config.yaml
n_head: 2
attn_scale: 0.125
tie_embeddings: true
init_std_down: 0.00496
decay_shape: "pow"
seq_len: 128
MLP neurons of a small language model. Each row is named by its layer, matrix (up: input weights) and neuron, and shows model dimensions 32-159. Each number is 128 + 32 x the weight over its row's rms, rounded and kept within 0 to 255.
After each neuron's rows, "fires after" lists the tokens most often just before its 100 highest values on Wikipedia text that the model never trained on.

L5.up436 [131  99 117 128 167 131 107 177  57 149  85 135 116  96 148  90 137  97 157 193 107 103 121 151 134 112 157  76 147 121 161 136 132 148 147  77  97 133 153 127 104  91 104 162  75 124 146 119 114 133 169 158 135  53 139  80 104  72 156 160 219 109 104 102 163 141 120  91  71 138 153  49 129  87 109 129  92  90  78 150 130 152 126 149 120 202  94 133 148  87  72 120 106  83 100 114 137 187 193 129 118  58 121 164 123 154 133 119 136 115 111 122 130 144 136 142 164 131 171 143 171 100 103 139 210 145 128 144]
fires after: "or", "n", " so", "r", "ran", " So"

L5.up365 [139  35 156 142 110 105 148  62  81 153  90 108 141 126 124 136 117  86 111  92 148  99  87 119 138 120 149 166 115 156  93 111 156 136 134  77 124 163 116  90 113 158 142 170 185 129 117  75 108 132 164 105 107 107 115 115 107 127 144 144 155 155 125  92 126 141 178 156 110 198  98  98 164 177 155 120 140  47 112 128 144 106 146  72  51 124 136 117 165  92 133 125 111  72  76 184 187  75 149 108  83 174 108 188 109 156 176 139 136 193 129 129 112 188 120 149 146 113 163  82 146 144 151 153 182 155  98  95]
fires after: " name", " an", " se", "ra", " po", "ve"

L9.up134 [131 109  84 130  86 112 165  90 151 134 109 120  81 110  79 131 168  90  90 124 156 170 140 120 115 100 154 191  84 125 108 139 134 162 166 130 161  99  90 127 109 167 148 120  89 121  93 129  84 127 123 163 131 122 152 114 153 111 138 180 132 181  85 143 120 137 102 118 119  93 140 140 145 146 150 111  94 181 101  61 107 148 172 121 197 163 155 176  77 193 176 101 139 111 163 139 138 138 148 150  89 131 150  94 109 116 111 138 153  81  85  56 166 144 123 106 136 106  56 149  91 130 150 195 175  97 134  71]
fires after: " ", "s", "iv", " an", "ang"

L9.up306 [121  92 172 113 105 175 101 131 137 146 124 118 108 151 171 116  98  67 115 119 133 171 167 108 114 112 167 156 117 100 165 154 118 160 156  87 117 186 149  97 199 120 154 116 134 109 111 120 120 163 211 131 124  65 103 114  67 162 126 164 152 171 160  73 145  98 109 135 101  74  74  95 131 129 102 156  92 186 112 100 136 172 170 191 105 160 153  85  98 142 143 149 136  93 165 138 113 155 132 130  96 123 113 111 174  76 187 126 174 137 115 143 150 135 137 158 137 101  94  67 120  81 187 177 140 149 129  88]
fires after: " ", " an", " C", "per"

L3.up215 [142  75 196  98 143  96 131 182 149 166 153 114  76 117 144 182 182 117 164 126 132  71 113 148 108 147 116 135 126 123  92 142 119 169  75 129 161 127 136 132  99 113 154 170 156 111 200 104 131  78 121 149 115  85 143 152 153 149 169 114  84 139 140 133 147 121 131 148 124 146 147 138 107 127 149 140 116 120 100 158 115  52 159 134  95 128 114 109 119 108 121 133 176 128 130 112  88 147 161 127 159 189 101 108 149 101 146 140 159 115  81  78  77 134 153 116 172  78 122  88 204  87 105 147  82  82 135 121]
fires after: " p", " mo", "gra", "cu", "gi", "la"

L3.up348 [165  57 128 140 186 184 117 164 114 167 127 112 153 147 108 138 126 142  87 147 110 137 132 132 146 191 180 120 131 127  78 113  97 158 123 116  66 116 121  97 151 153 110 149 123 113 167 157  84 143 183 119 136 108 105 189 111 211 115 182 101 140 129 167 168 130  87 124  72 123  62 108  84 157 191 158 142 111 176  74 158  98 174 145 150  69 101 132  75 134  93 135 134 108 113 133 101  92 110 159  86 101 152 108 139 133 170 111  88 164 115 124 133 148 152 123 122  93 107 116 157 170 111 175 114 102 108 175]
fires after: " Ju", " di", " Di", " E", " se", " de"

L5.up486 [148 139 142  86 173 112 128 139 114 123 128 125 163 142 144 103  92 156  66 129 111 145 109 121 106 162 110 176 127 161 126 143 146  67  89  86 138  30 132  66 166  76 121 141 156 132 119 172 172 172 133 157 133 106  97 100 145 166 120 226 115 210 101 109 107 148 118 142 123 138 124 123 131 113 155 120 119  75 149 187 137 123 110 157 176 107 145 169 126  92 122 151 100  96 153 112 172 211 135 134 146 157  94  88 161 123  52  82 158 111 120 116 117 131 163 145 155 203 152  85 154  80  58 148 106 136  86  99]
fires after: " the", " in", " Ar", " The", "The"

L4.up184 [107 111 122  81  96  73 117 150 150 134 176 128 183 119 120 105 160 104 104 119 150 126 126 113 146 156 171 128 129 140 138 140 172  33 181 124 145 140 137  95  95 159 103 120  99 157 134 136  77 106 147 139 125 137 116 105 118  29 111 155 156 169  96 110  94 115 161 125 207 118 155 136 102 164  86 149 104  56 146 135  88  73 157 142 161 127 151 114 172 119 141 159  71 188 158  91 224 109 210 111 107 135  86  60 154 166 152 115 135 109 111 151  78 107 109  82 167 153 107 181 150 102 137 134  81 106 156  85]
fires after: " f", " ", "our", " p"

L3.up295 [126 176  82 133 139 134 150 157  48 146 122  93 110 100 140 127 171 130 150 115 108 116 151 159  73 122 155 138 169  81 130 162 123 154 116 107  94 167 131 119 148 111 161 182 110 160 163 176 100  81 109 120 151 102 123 144  96  92 102  86 156 109  89 133 157  98 143 150 116  46  76 137  57 137 132 115 183  89 124  54 136 157 147 157 182 113  95 137 118  88  42  76 179 169 142 141 163 172 106 222 129 160 160 145 170 127 137 173 138 111 129 148 152 110  99 117 155 121 108 134 122 138 150 143 120 136 109  97]
fires after: " U", "A", " O", " D", "U"

L8.up185 [ 82  77 153 116 123 134 121 160 154 170 160 104 113 115 153  64 107 149  75 115 184 118 180 111 116  75  94 121 142  79 158 117 138 112  83 164 167  85  77 155 135 154 140 159  87 155 161 198 101 142 160 136 124 107 115 143 134 148 123 150 154 132 169 122  68 126 175 182 133  68 104 186 158 103  74 141 138 149 116 166 116 111  90 101 146 121 130 152 152 186 127 132 130 168  72 115  84 129 137  97 192 135 100 146 171 156 149 142 133  85  89 130 134 127 126  68 127  59  98  42 107 141  97 134 177 171  94  87]
fires after: " ", " d", " sp", " b", "ef", " ("

L3.up439 [ 86 157 116  66 151 116 111 169 151 152 133 143 114 131  93 139 139 169 126 105 116 108 178 122  63 153 160  87 100 130 134 146 161 140 202  86 121 156 155 147 146 142 190 110 132 149 170 140  87 134 123  81 130 104 155 107  66 152  92 124 155 166 116 108 149 113 181 186 184 173 123 161 113  92 159 113  67 180  90 138  64 151  99 125 170 127 167 109 123 157 128 113 110 109  76 144 141 166 112 173 136 124 147 129 176 117 174  88 156 130 126  93 123  22  71 104 149 119 119 158 152 116 113 113 124 119 160  71]
fires after: "\n", " ", " D", " f", "D"

L4.up480 [111  88 205 127 135 145 204 155 108 143  84 105 144 145 148 128 110 128  59 105 138 135 134 104 164 166 152 148 104 158  91 194 104 111 120 128  68 111 133 109 181 156 178 142 134 173 161 145 164 146 136 124 141  78  84 114 123 106 110 121  97  98 179 123  90 157 147  56  65 145 181 146 153 122 172 115  99  64 131 123  69 127 132 132 151 103  87 165 122 121  74 140  71  49 171 129 203 124 127 109 112 177 140 193 125 115 151  93 101 149 118 120 138 139 175 115 150 165  91  95 158  89 112 146  98 118 132 132]
fires after: " In", ",", " a", " the", " in", " Ma"

L5.up454 [129 191 135 149 139 119 133 109 105 109 106 120 143 103 127 124 126 161 156 151 135 166 184 130  80 110 174 192 159 121  96 110 141  89 157 137 116  60 179  56 191 110 147  94  82 187 169 148 127 163 126 149  94 119 129 123 167 113 121  88  93 145 173  81 125 172 105 128 150 155 122 103 115 150  82 122  40  95 107 172 146 171 112  94 116  93 162 107  83 141 130 128 173 178  81 133 140 123 224 140 127  81 107 123 136 101 124 133 138 116 111 126 145 164  92 150 123  86 129 121 110  46  97 114 147 138 163  73]
fires after: " P", "B", " B", "C", " (", " C"

L8.up390 [143 168 112 133 161 117 119 131 192 133 136 216 163  84 191 115  96 108 116 141  78 122 121  90 125 125 138 164  42 108 137 167 174 137 168 114 176 103 144 147  77 115 129  91 105 122 121  83 154 137  89 111 110 124 114 115 140  61 111 139  91  74 137 142 103 145 177  67 145 169 146 181 111 103 121 109 122 150 154 142 126  85 116 158  68  98 110  80 105 146  99 174 184 132 134 144 157 151 149 148 143 110 113 106  98 160  94  83 124 117 194 115  98 123 112 167  75 162  96 115 161 128 154 129 107 148  90 101]
fires after: "s", ".", "im", "man", " re"

L4.up83 [116  97 102 133 162 169 133 119 147 190 116 133 123 128 139 143 103  90 166 143  98 160 159  90 141 138 100 143 149  79 152 117 119 171  81  97  78 133 116 171 153 131 161 112 136 168  68 149  82 167  95 111 121 140 151 107  96  50 152 188 187 130 111 125  49 108 141 147 114 127  98 138 157 122  87 120 148 113 163  87 111 161 104  95 132  84 127 141 167  96 113 114 139 153  99 155 123 101 157 144 110 119  90  70 124 228 158  81  95 148 105 146 159 116 126  53 130  53 170 163 140 134 104 162 143 146  93 149]
fires after: " ", " d", "n", " |", " st", " An"

L5.up271 [119 165 126 113 142 140 121 108 121  98 100 131  81  86 200 107 180 112  85 136  91 110 121 141 120 133 128 157  82 139  85 201 123 142 126 105  47 147 118 100 179 120 116 189 146 177 120 117  93 187 190  97 152  91 130 187 128 135 175 114 149 113 144 197 130  76 112 162 144  94 154 118 106 126 147 123 146  68 111  61 139 118  92 134 167  95  73  97  92  64  50 121 174 127 192 136 158 119 159 167  60  83 113 117 142 100 142 121 123 143 141 118 165 103 139 122 133 151 145 104 141 130 135 159  86 193 128 128]
fires after: " La", " T", "A", "O", " Lo", " O"

L4.up156 [148  70 119 143 102 103 138 101 165  91 103  69 115 192 143 149 129 115 138  99 105 128 128 116  99 185 152 169 119 133  98 119 140 102 100 106 109 128 107 192 161 139 127 126  63 161 130 172 136 132  72  87 108 139  79 129 139 108 152 125 100 122 182 138 227 100 182 141 115 111 176  66 164  83 101 167  88 140  90 116 117 162 134 136 184 128  58 123 143 134 185 174 112 151  81 144  91 111 122 124  95 224 147 129 166 124 138 129 125  78 186 139 122 111 116 135  97  80  92 168 124 128  71 167 113 164 139 111]
fires after: "\n", " (", "-", " re", "c"

L5.up419 [117  65 120  63 161  69 126 171 138 113 133 102 124 121 127 111  60 170 153 147 151 185 135 203 115 101  97 165 116 124 128 167 139 184 131 117 145 140 129 162  83 106 127 135 100 125  99 206 175 169 150 131 104 105 137 108  81 125 152 146  93 141 111  94  76 120 115 139 127 142 136 131 150 114 158  99 103 124 188  98  64 128  39 136 121 133 140 124  86 162 107 152 144 128 125  98  62  86 158 118  70 129 168 107 173 127 136 121 133  38 147 104 199 176 172 145 128 158 129 115 124 137  84 144 147 157 154 109]
fires after: " un", " Un", " Na", "il", "-", "in"

L4.up183 [134  94 109  80  96 119 143 133 184 148 147  75 149 116 134  85 128 161 115 144 125 139 180 106 125 186 152 156 119 149  58 194  75 103 132 103 130 110 131 156 137 120 165 126 114 154 109 131  53 140 147 115 125  99 127 132 116 151 136 115  75 155 197 138 130 100 146 130 181  92 133 121  98  73 155 141 109 152 163 140 114 177 204 106  84 109  66 136 125  93 124 130 104 107 213 156 118  67 137  93 166 196 118 129  98 122 123  98  97 106 127  85  63  78  96  77 140 149 164 147 158 153 178 112 119 170 148 114]
fires after: ".", "y", " Hu", "u"

L4.up266 [146  77 142 156 119 181 150 134 117 117 145 128 148 169 117 154 105 129 100 100 173 182 167 163 144 199 147 125 102 106 127 178 141  76 150 129  98  81 133 185  88 103  99  88 103 110 106 157 120  95 109 108 132 141 143 114 155 163 136 101 121  98  74  98  50 115 168 167 129 124 134 110 134 178  73 136  81 131 118 121  88  85 147 148 154 138 156 157 117 177 143 108 126 130 106 133 104 120 173 110 147  71 135 124 113 150 183  93 168 165 100 139  92 104 112 155  70 123 154 114 118 108 139 163 103  46  87 153]
fires after: "p", " p", " P", " ch", "P", " Ch"

L2.up501 [174 110 147  92 131 130 115 165 122 153 172  37 100 150 160 109 191  89 202  91  69  85 132 147  99 158 124 137 168 175 129  81 150 140 169 129 126  76 121 120 167 145  96 121  99 117 149 130 154 119 128  96 105  95 161  97 148 114 108 132 115 148 110 155 188 142 169  56 157  80 123 115 114 179  77 137  68 153 116 155  94 119  85 155 139 153 133 151 148 134 110  96 132 118 130 194 146 102 146  95 167  91 196 158 147  98 147  87 125  85 130 158 164 106 151 144 168 100 133 122 157  78  96 114 160 129  86 139]
fires after: ".", " ex", "s", " imp", "\n", " re"

L5.up493 [108 130 156 111 122 137 108 192  77 129 111 122 128  94 207 149 143 176 112 184 120 100 141  97  92 105 110 136  72 104  73 123 169 119 101 101  70  87 154 142  95  94 101  68 123 157 228 100 143 129 141  91  94 111 177 124 133 127 193 189 151 189  72 162 134 138 192 105 101 141 117  88 175 106 109 108 125  51  83 118 121 137 179 130 138  95  82 159  95 129 135 183 125 101  91 145  77 146  95 156  67 160  97 148 153 166 156 113 143  94 111 134 127 113 132 213 150  99 149 145 129 109 133 147 139 105  63 136]
fires after: "-", "\n", "|", ","

L2.up230 [155  90 128 152 139 116 137 154 137 133 178 102  62 125 135 163 122 151 138 146 190 109 140 112 119 142  85  62 134 132  94  73 162 153 161 145 112 105 119 135 177  86 130 168 130 120 131 211 174 113 166 121 121 144 140 117 127 145 114 116  95  89 102 141  95 175 176 137 160 143  96 143 145 156  43 109 132 125 123 121 170  70 114  90 163 161  82 169 102 100 127 150 149 128 106  74 131 165 131 120 144 128 114 107 114 111 165  79 116 133  66 128 108 154 140 140 159 147 126 103 159  88 131 158 119 150 130 130]
fires after: " p", " f", " mo", " co"

L3.up130 [ 64 224  51 130 153 191 113 137  85  85 117 114  91 134 108 148  98  62 127 103 125 153 170  89 130 108 113 141 139 151 124  92 168 125 161 147 153 182 120 112 152 128 203 122 154 123  81 101 112 136  97 127 147 141 186 184  70 178 128  92 113  71 158 170  99 176 128 114  62 117 125 176 109 189 134 131 123 133 116 101  78 183 146  76 161 141  94 158  92 160 122 152 109  86  81 128 148 154 157 134 149 140 109  82 127 112 141 160 144 140  80 138 121 148 155 106  86 146 135 118 126 136  91 157 149  54 102 128]
fires after: "R", "P", "B", "E", "A"

L8.up433 [ 86 120 171  69  98 137 154 157 109 138 108 141  89 132 169 132 106  92 103 164  81 126 165 184 175 125 139 131  82 125 125 190 100  82 169 133 165 112  90 130 116 159  82 167 105 151 194 130 212  89 145 172 151 110 145 132 129 126  80 121 114 186 118 171 154 138 110  45 135 105 134 108 124 106  88 108 108 142 119 165 101 159  18 147 137  99 166 129 180 170 125 160 108 115 102 127 116 119 122 119 133 120 145 138 125  81 170  86 144 121  73 181 136 121 116 131 141 131 110 137 134 123  63 101 121 150 128  90]
fires after: " Lo", " F", " Bra", " Le", "li"

L5.up495 [128 128 146 123 110 107  86 177 125 101 146 152 169 151 132 130 147  20 157 132 133 152  65  38 121  82 106 131 127 169 131 136 176  95 154 145 104 150 153 145 106 129 142 136 122 143 151 134 137 163 144 218 137  98 109 113 147  56 120 145 165 112 143 179 173 153 116 159 134  94 170 141 158 134 161 109 118 172 109 135 125  96 118 125 132  55 136  95 143 174 159 196 128 100 134 162 111 153 146 144  76  82 139 134 133  79 154 105 104 109  84 144  63 119 188  47 156  99  84 112 181  72  99 145 111 112  98 142]
fires after: "re", " re", "e", " Re", "fe", "ne"

L5.up366 [134 104 127 157 159 199 163 140 113 157  82 147 117 186 119 156  92 126  95 128  75 125 185 135 121 189 131 117 150 128 147 100  86 145  57 178 151 124 117 120 127 134  99  88  73 128 134 173 162 190 118 148 135 141 167 122 147 121  97 146 133 106 125  57 144 126 111 129 160  81  78 169  71 129  99 135 134 125 147 193 101 162 168  84 105  74  77 211  89 142 110 152 101 121 155 152 154 106 143 152 100 102  90  94 176 116 163 147  99 122 155 119 139 161 102 117 121 137  71 102 107 156 197  93 132 109 127 151]
fires after: " di", "c", " Di", " de", " dis"

L3.up393 [ 96 137 115 102 105 116 132 111 159 159 137 122  80 147 140 100 120 142 168  88 126 172 128  67 109 223 153 150 143 128 118 120 165 142 151 105 129  90 136 117 180 139 135  97  82 138 156 195 154 132 100 128 107 126 167 107 148  94 181  64 124 154 150 198 103 133 143 130 161  77 109  91 157  86 136  62 104 176  70 152 130  74  93  54  76 109 111 131 157 139 122 110 141 153 174 180  59  98 105 100 129 156  68 176 152 111 109 153 153 123  95 170 140 118 123 138 122 106 140 155 118  67  95 158 135 116 152 117]
fires after: " G", " ", " re", "G", ".", "-"

L9.up135 [207 112 171 174 115 192 212 173 123 146 142 162 162  82 120 122 133 163 127 127 109 139 102  90 172 152 160 179 165 116 162 135 111 133 170  82 175 120  73 106 139 113 142 135 136 104 137  96 114 172 158 111 132 154 134  62 136 127  44 180 166  93 105 134 100 107 155 114 162 156 142 153 144 138 146 130  97 106 138 144  89  67 130 136 146  97 138  81 103 125 103 147 181 122  70 143 108 126  89 131 107 153 153 107 116 130 120  91 125 191  87 158 132  85  84  99  86 114 181 119 136  86  92 104  88  76 126 168]
fires after: " P", "c", " con", " pro", " p"

L9.up231 [100 100  73  65 141 174 124 131 126  92 133 152 143  65 164  51 144  73 197  90 142  99 148 114 139 155 100 193 128  69 179 174 117 134 142 140 131 134 133 123  91 141 110 100 134 133 125 123 136 131  91 135 200 111 151 114  79 113 104 136 138 122  70 191 138 136 178 191 141  65 155 168 117 101 153 150 101 182 126 144  96 146 176 121 167  77 148 109  96 134 131 190 152 185 114 141 113  93 113  69 162 132 138 125 184 104 111 152 125 115 106 114 153 125 146 108 176 143 108 131 189  87 160 104 149  89 152 134]
fires after: "it", "um", " Re", "e", " We", "re"

L3.up316 [134 187  65 124 142 100 131 122 112 196  71  68  93 154 128 155 123 147  45 162  81 114 167 100  84 129 123  98 161  70 117 105 142 133 125 110  88 113 154  77 137 129 137 157 100 137 101 179 159 161 139 151  53 148 177  88 130 107 108  91 103 175 141 120 160 134 159 129 123 139 157 160 124 178 151 142 134  72 131 158  98  92 134 104 100 132  58 185 130 183 157 168 138 103 150 174 169 133 159 108 138 121 127 138 158  99 102 123 179 122 169 162 185 149 104 128 101 165 116  96 105 126  79 122 149 133 122 124]
fires after: " the", " in", "In", " a", " January"

L2.up405 [129 133 106  98 139 132 206 153 121 140 109 196 144  75 160 165 156 118 188 153 120 129 105  88 118 184  89 153 123 166 157 183 179 103  88 135 108  46 162 159 128 145 133 113  97 112  38 107 185 108 105 126 125  94 146 142 146  96 144 128 130 149 137 163 106 171 111  64 156  92 151  95  82 113 127 112  94 137 101 140 126 147  82 171  66  88  70 188 100 161 141 120 147 165 113 134 133 172 143  98 159  92 127 183 110 150  85 134  73 112 118 104 105  90 121  81  78 115 134 166 145  91  82  85  83 144 152 126]
fires after: ".", " re", " S", " Ho", " sp"

L5.up338 [125  73 114 144 142 161  92 144 141 167 119 100 120 119 127 136 219 166 141 177 195 127 107 193 156  66 180  96 106 109 160 113  76 137 113 129 112  75 100 107 169 147 163  87 140 101 159 182 121 133 141 103 143 167 147 133 190 174 105 112 153 140  65 112 138 130 109 101  78 136  78 111 119  88 158 121  87 110 142 107  98 142 117 102 147  94 114 159 190  98  74 101 176 112 147  97 106 142 138  88 133 139 115 186 132  90 223 150 160 101 156 113 169  96 158 114 105  62  87 175 116  82  77 110 147 107 126 144]
fires after: " Fa", "un", "n", " Ma", "min"

L5.up64 [142 181 155  99 154  93 172 169 153 108 101 137 145 151  99 121 140 137 155 187 129  88 103  66  84 152 146 136 132 101 100 159 160 200 145 118 153  99 155 139 126  93  59 134 198  97 251 109 105  99 131 125 139 109  87  90 144 125 160  70 135 152 110 151  67 127 127 113 111 136 113 147 137 100 144  79 130  71 115 160 109 183 141 109  98  92  90 130 167 148 157 169 133 122 164  81 124 130 144 134  19  88 103 125 158 122 167 169 115 114 106 148 148 158 110 131 126 137 117 127 142 128 132 123 120 117 191 147]
fires after: " ", "-", "e"

L9.up13 [ 86 129 112 164 120 146 204 131 135 150 117 147 194  77 150 138 111  95  60 101 151 139 139  97 149 141 120 170 151 119 114 176 124 112 133 121 131 117  77 102 167 161 150  86 151 130 182 123  89 116 131  76 135 160 123 100 175  95 190 116 130 136 131 118 138 152 126 148 131 103  75 110 125 130 100 187 138 113  69 152 161 100 151 102 141 205  79 154 122 199 216 107 135 132 145 148 175 111 189  86  87  66 104 149 155 125 130 171 176 128 157  98 150 163  90 132 131 125 152  65  78 117 148 138  83 115 107 157]
fires after: "s", "c", " ", " tr", " and", " ex"

L5.up269 [155  23 152 134 134 131 120 170 180 118 134 157 135  91 142 102 133  89 132 131 155 131 119  89 159 145 154 133 119 124 129  86 120 117 117 110 114 122 164  83 126 153 158 130  49 122  84 142 113 132 209 151  62 143 111 216 158 143 109 117 122 112 154 124 188 159 154 130  83 115  87 113  99  82 179 138 125 145 118 107 103 133 148  91 124 119  86 158 132  72 122  86 161 106  82 106 164 141 111 199 120 145  95 169 133  99 143 126  62 127  72 156  98 188 178 175 131 110  86 129 136 135 168 107 113 118 169 201]
fires after: " de", "ci", "la", " Pla", "pe", "tro"

L5.up461 [ 37  75  92 192 181 124  95 160 148 156 103 143 106  79 116   0 169 156 105 109 166 120 160 138 111 120 128 127 103 135 141 167  72 149 136 142  67 141 120 110  93 184  98 126 114 147 159 163 119 175 136 137 132 146 152 148 124 196 189 175 127 118 117  82  74 157 115 112 136 133 139 116 190 117  63 149 127 126 165 120 144 117 136 151 140 153 107 119 151 124 124  99 119 119 170 129  89 134 185 180  58  99 127 103 157  87 146 114  96 113 157 124 156 149 163 161 127 126 111 133  76  97 128 140 127  66  89 149]
fires after: " Un", " un", "W", "or", " Qu", " For"

L2.up434 [152 175  72 106 140 135 189 114  81 103 111  65 140 156 171 155 163 140  75 128  50  78 133 182  78 178 124 128 136 103  75 137 121 118 137 135 142 159 135 118 145  67 160 129 149 173  72 169 115  85 117 118 131 131 170 127  89  67 138 119  52 133  95 132 113 100 161 145 163  96  56 180 143 142 153  77 113 117 136 146 133 109 129  96 122 140 131 106 166 134 131  94 152 148 134 130 149 168 148 113 138 176 181 150 122 106 159 135 112 104 117 125 137  92 126 117 140 163 140 168 184 105  79 107 133  91  83 104]
fires after: " E", "o", " T", " F", " f", " A"

L8.up215 [ 68 164 139 137 139 151 118 100 127 105 157 181 127  72 118  90 131 111 118 123  83 175 123  95  68 142 114 110  85 162  83 105 158 113 137 131 107  89  84 163 141 133 130 133 162 155 223 139 131 162  97  94  42 186 153  88 135  66 134 161 181 114  93 158  80  87 126  93 158 141 156 137 155 190 135 131 131 135  79 147 107 125 118  99 161 153 130 149 131 164 136 130 115 123 171 224 189 180 118 115  94  98 141 112 184 159  84 147 147 101 112 150 123 127  89  91 123  96  79  96 147 149 138 101 153 140 122 155]
fires after: " ", "s", " ex", " to"

L5.up334 [ 89  94 124 142 103 155 174 100  94 110 131 135 158 119 146 187 186 120 191  75 110 141 179 160 145 136 120 238 128  76 156 136 169 114 191 114 141 100 132 123 102 159 155 150 135 109 115 130 182 137  56 134 137  99 155 131  87 140 106 169 113 167 160 109  84 155 155 154 104 141 131 174 163 137  94 104 166 113 139 135  78 163 116 129 113 116 100 150  98 138 113 120 139 171 145 157 148 164 148 129  67  90 199  83 137 190 130 179 125 141  71 108 180 102 119  45  79 127 108 117 140 139  65 156  95 126 120 157]
fires after: " G", " Sp", "P", "M", "A", " P"

L2.up422 [ 75 119  58 160  69 123 115 157 110 135 127  99  66 102 112 175 142 176 101 142 139  19 126 150 107  94 176 127 110  92 128 140 168 108 159 139 153 203 151  87  86 105 139 152 113 153 144 141 138 126 128 135 106 110 155 137 136  90 112 162 101  98 102 135  98 110 126 139 205 137  98 100 132 116 158 107 129 149 148 190 155 141  95 112 145 155 190 134 136 113  88 174 151 111 110 136 126  92 166 142  86 153 181 159 111  54 166 129 121 161 166 134 123 149 118 144  98 158 167 165 175 145 133 190 114 178 100 153]
fires after: " F", " Mo", " T", "o", " mo", " f"

L8.up255 [167  66 123 121  98 172  84 125  65  83 109  62 150  85 110 151 126 101 165 148 102 157 109 208 127  93 133 127 155 159 107 175 133 151 147 123 116  84 182 138  83 169  93 133 136 148 129  66  62 157 195  78 194 122 119  99 113 102 114 124 126  98 107 156 138 147 152 161 118 140 107 158 124 170 130  77 148 135 117 124 144 130 121  95 179  86  81 114 143 121  42  59 111 118 156  82 165 150 131 145 113 116 155 122 103 187 162 148 113 141 156 176 167 101 127 166 162 111 149 132 161 112 177 105 171 147 152  84]
fires after: "o", " so", "e", "n", "in", "it"

L9.up476 [ 85 107 141 199  88  79 131  89  91 146 102 125 197 168 103 173 144  66 106 170 128 109  85  54  87 157 137 116 122 106  86 193 161 109 142 174 125 145 105  55  67 180  92 106 151 112 126 155 105 127 156 110 147 154 166 161 122 159 124 115 113 116 163 161 117 114 138 123 137 135 118 101 102 129 116 171  83  89 114 120 131 112 186 115 184  99  82 103 163 111 143  98 175 141 109  68 165 137 134 115 128 134 148  96 134 111 127 136 161 150 159 136 204 115 139 175 179 115 151 144  97 129 128 109 105 162 132 108]
fires after: " ", "-", ".", "c", " ("

L3.up141 [203  91 146 131 169 151 175 140 165 121 147 103 100 118  85 163 163 133 108 147 107 169 135 138  76 165 149 136 168 183 110 120 125 143 131 129 110 168 122 112 152 105 123 128 134 113 100 162 104 138 106 102 135 125 169 142 101 192 140  85 166 128 189 108 163 115 147 133 192 100 124  98 100  90 110 110 134 143  52 132 163 137 192  66  65  96  87 132  88 132 126 145 158 150 145 143  74  94 125 164 114 132 110 111 129 121 192 160  84  94 174 129 125  96 187  98 214 103 145 169 131 115 117 107 108 170  87 179]
fires after: " Di", "-", " di", " /", " Republic"

L8.up170 [116 177 136 145 128 142 149 116 120 141 160  88 121 133 105  78 173 122 112 112 104 109 152 144 126 138 148  83 119 114 159 105  96 112 146  61 152 133 123 121 152 114  55 117 163 156 108 134  69 133  92  65 149 114  99 119 182 112  98 183 114 196  85 109 129  83 148 166 164 107 136 143  99 113  69 147 163 178 123 132 131 134 149 192 155  96 121 119 178 157 159 172 116 109  92 118 135 170 113 127 141 136 148 133 194 123 171 124 171 186  67 104 128 139  51  97 152 138 112 198 178 100 159 177 123 145 187  48]
fires after: " ", " C", " E", " p", "ad"

L4.up420 [152  78 108 209 117 103 101 135 146  98 115 131 160 194 154 130 130 109 161 175 149  62 149 110 151  78 188 167  83 161 145 126 116 135 115 116 160  63 175  71 122 116 160  90 136  54  92  63  62  52 191 149 136  68  86 135 106 186 123 183 127 143 121 111 194 126  78 112 116  74 112 122  94 148 161  88 105 135 156  88  82 178 130 112 126 134  92 143 103 115 130 124 171  80 162 149 111 152 141 137 114 139 114 107 137 133 126 110 125 171 115 157 144 136 113 175 103  76 127 137 165 137 104 112 135 141 137 129]
fires after: " de", " De", "e", "com", "pe", "ru"

L8.up429 [112 145 132  83 137 157 162  91  36 146 127 163 112 114 110  78 119  80 128 135 129 120 150 183 160 146 115 125 130 112 127 113  78 132 161 180 127 118 104  95 135 163 145 132  93 159 171 162 102 139  92  77 149 176 151 126 114 129 110 112 109 137  93 122 177 103 140 161 164 140 104 131 201  93 106 105  68 129  98 101 144 161 106 171 185 136 186 129 193 148  95 118  80 162  90 132 107 156 147 110  94 122 160 140 180 116 143 111 151  30 110 117 128  87 100 126 139  46 116 107 164 140 192 127  97 166 107  95]
fires after: "\n", " ", " b", " Ch", " h", " ("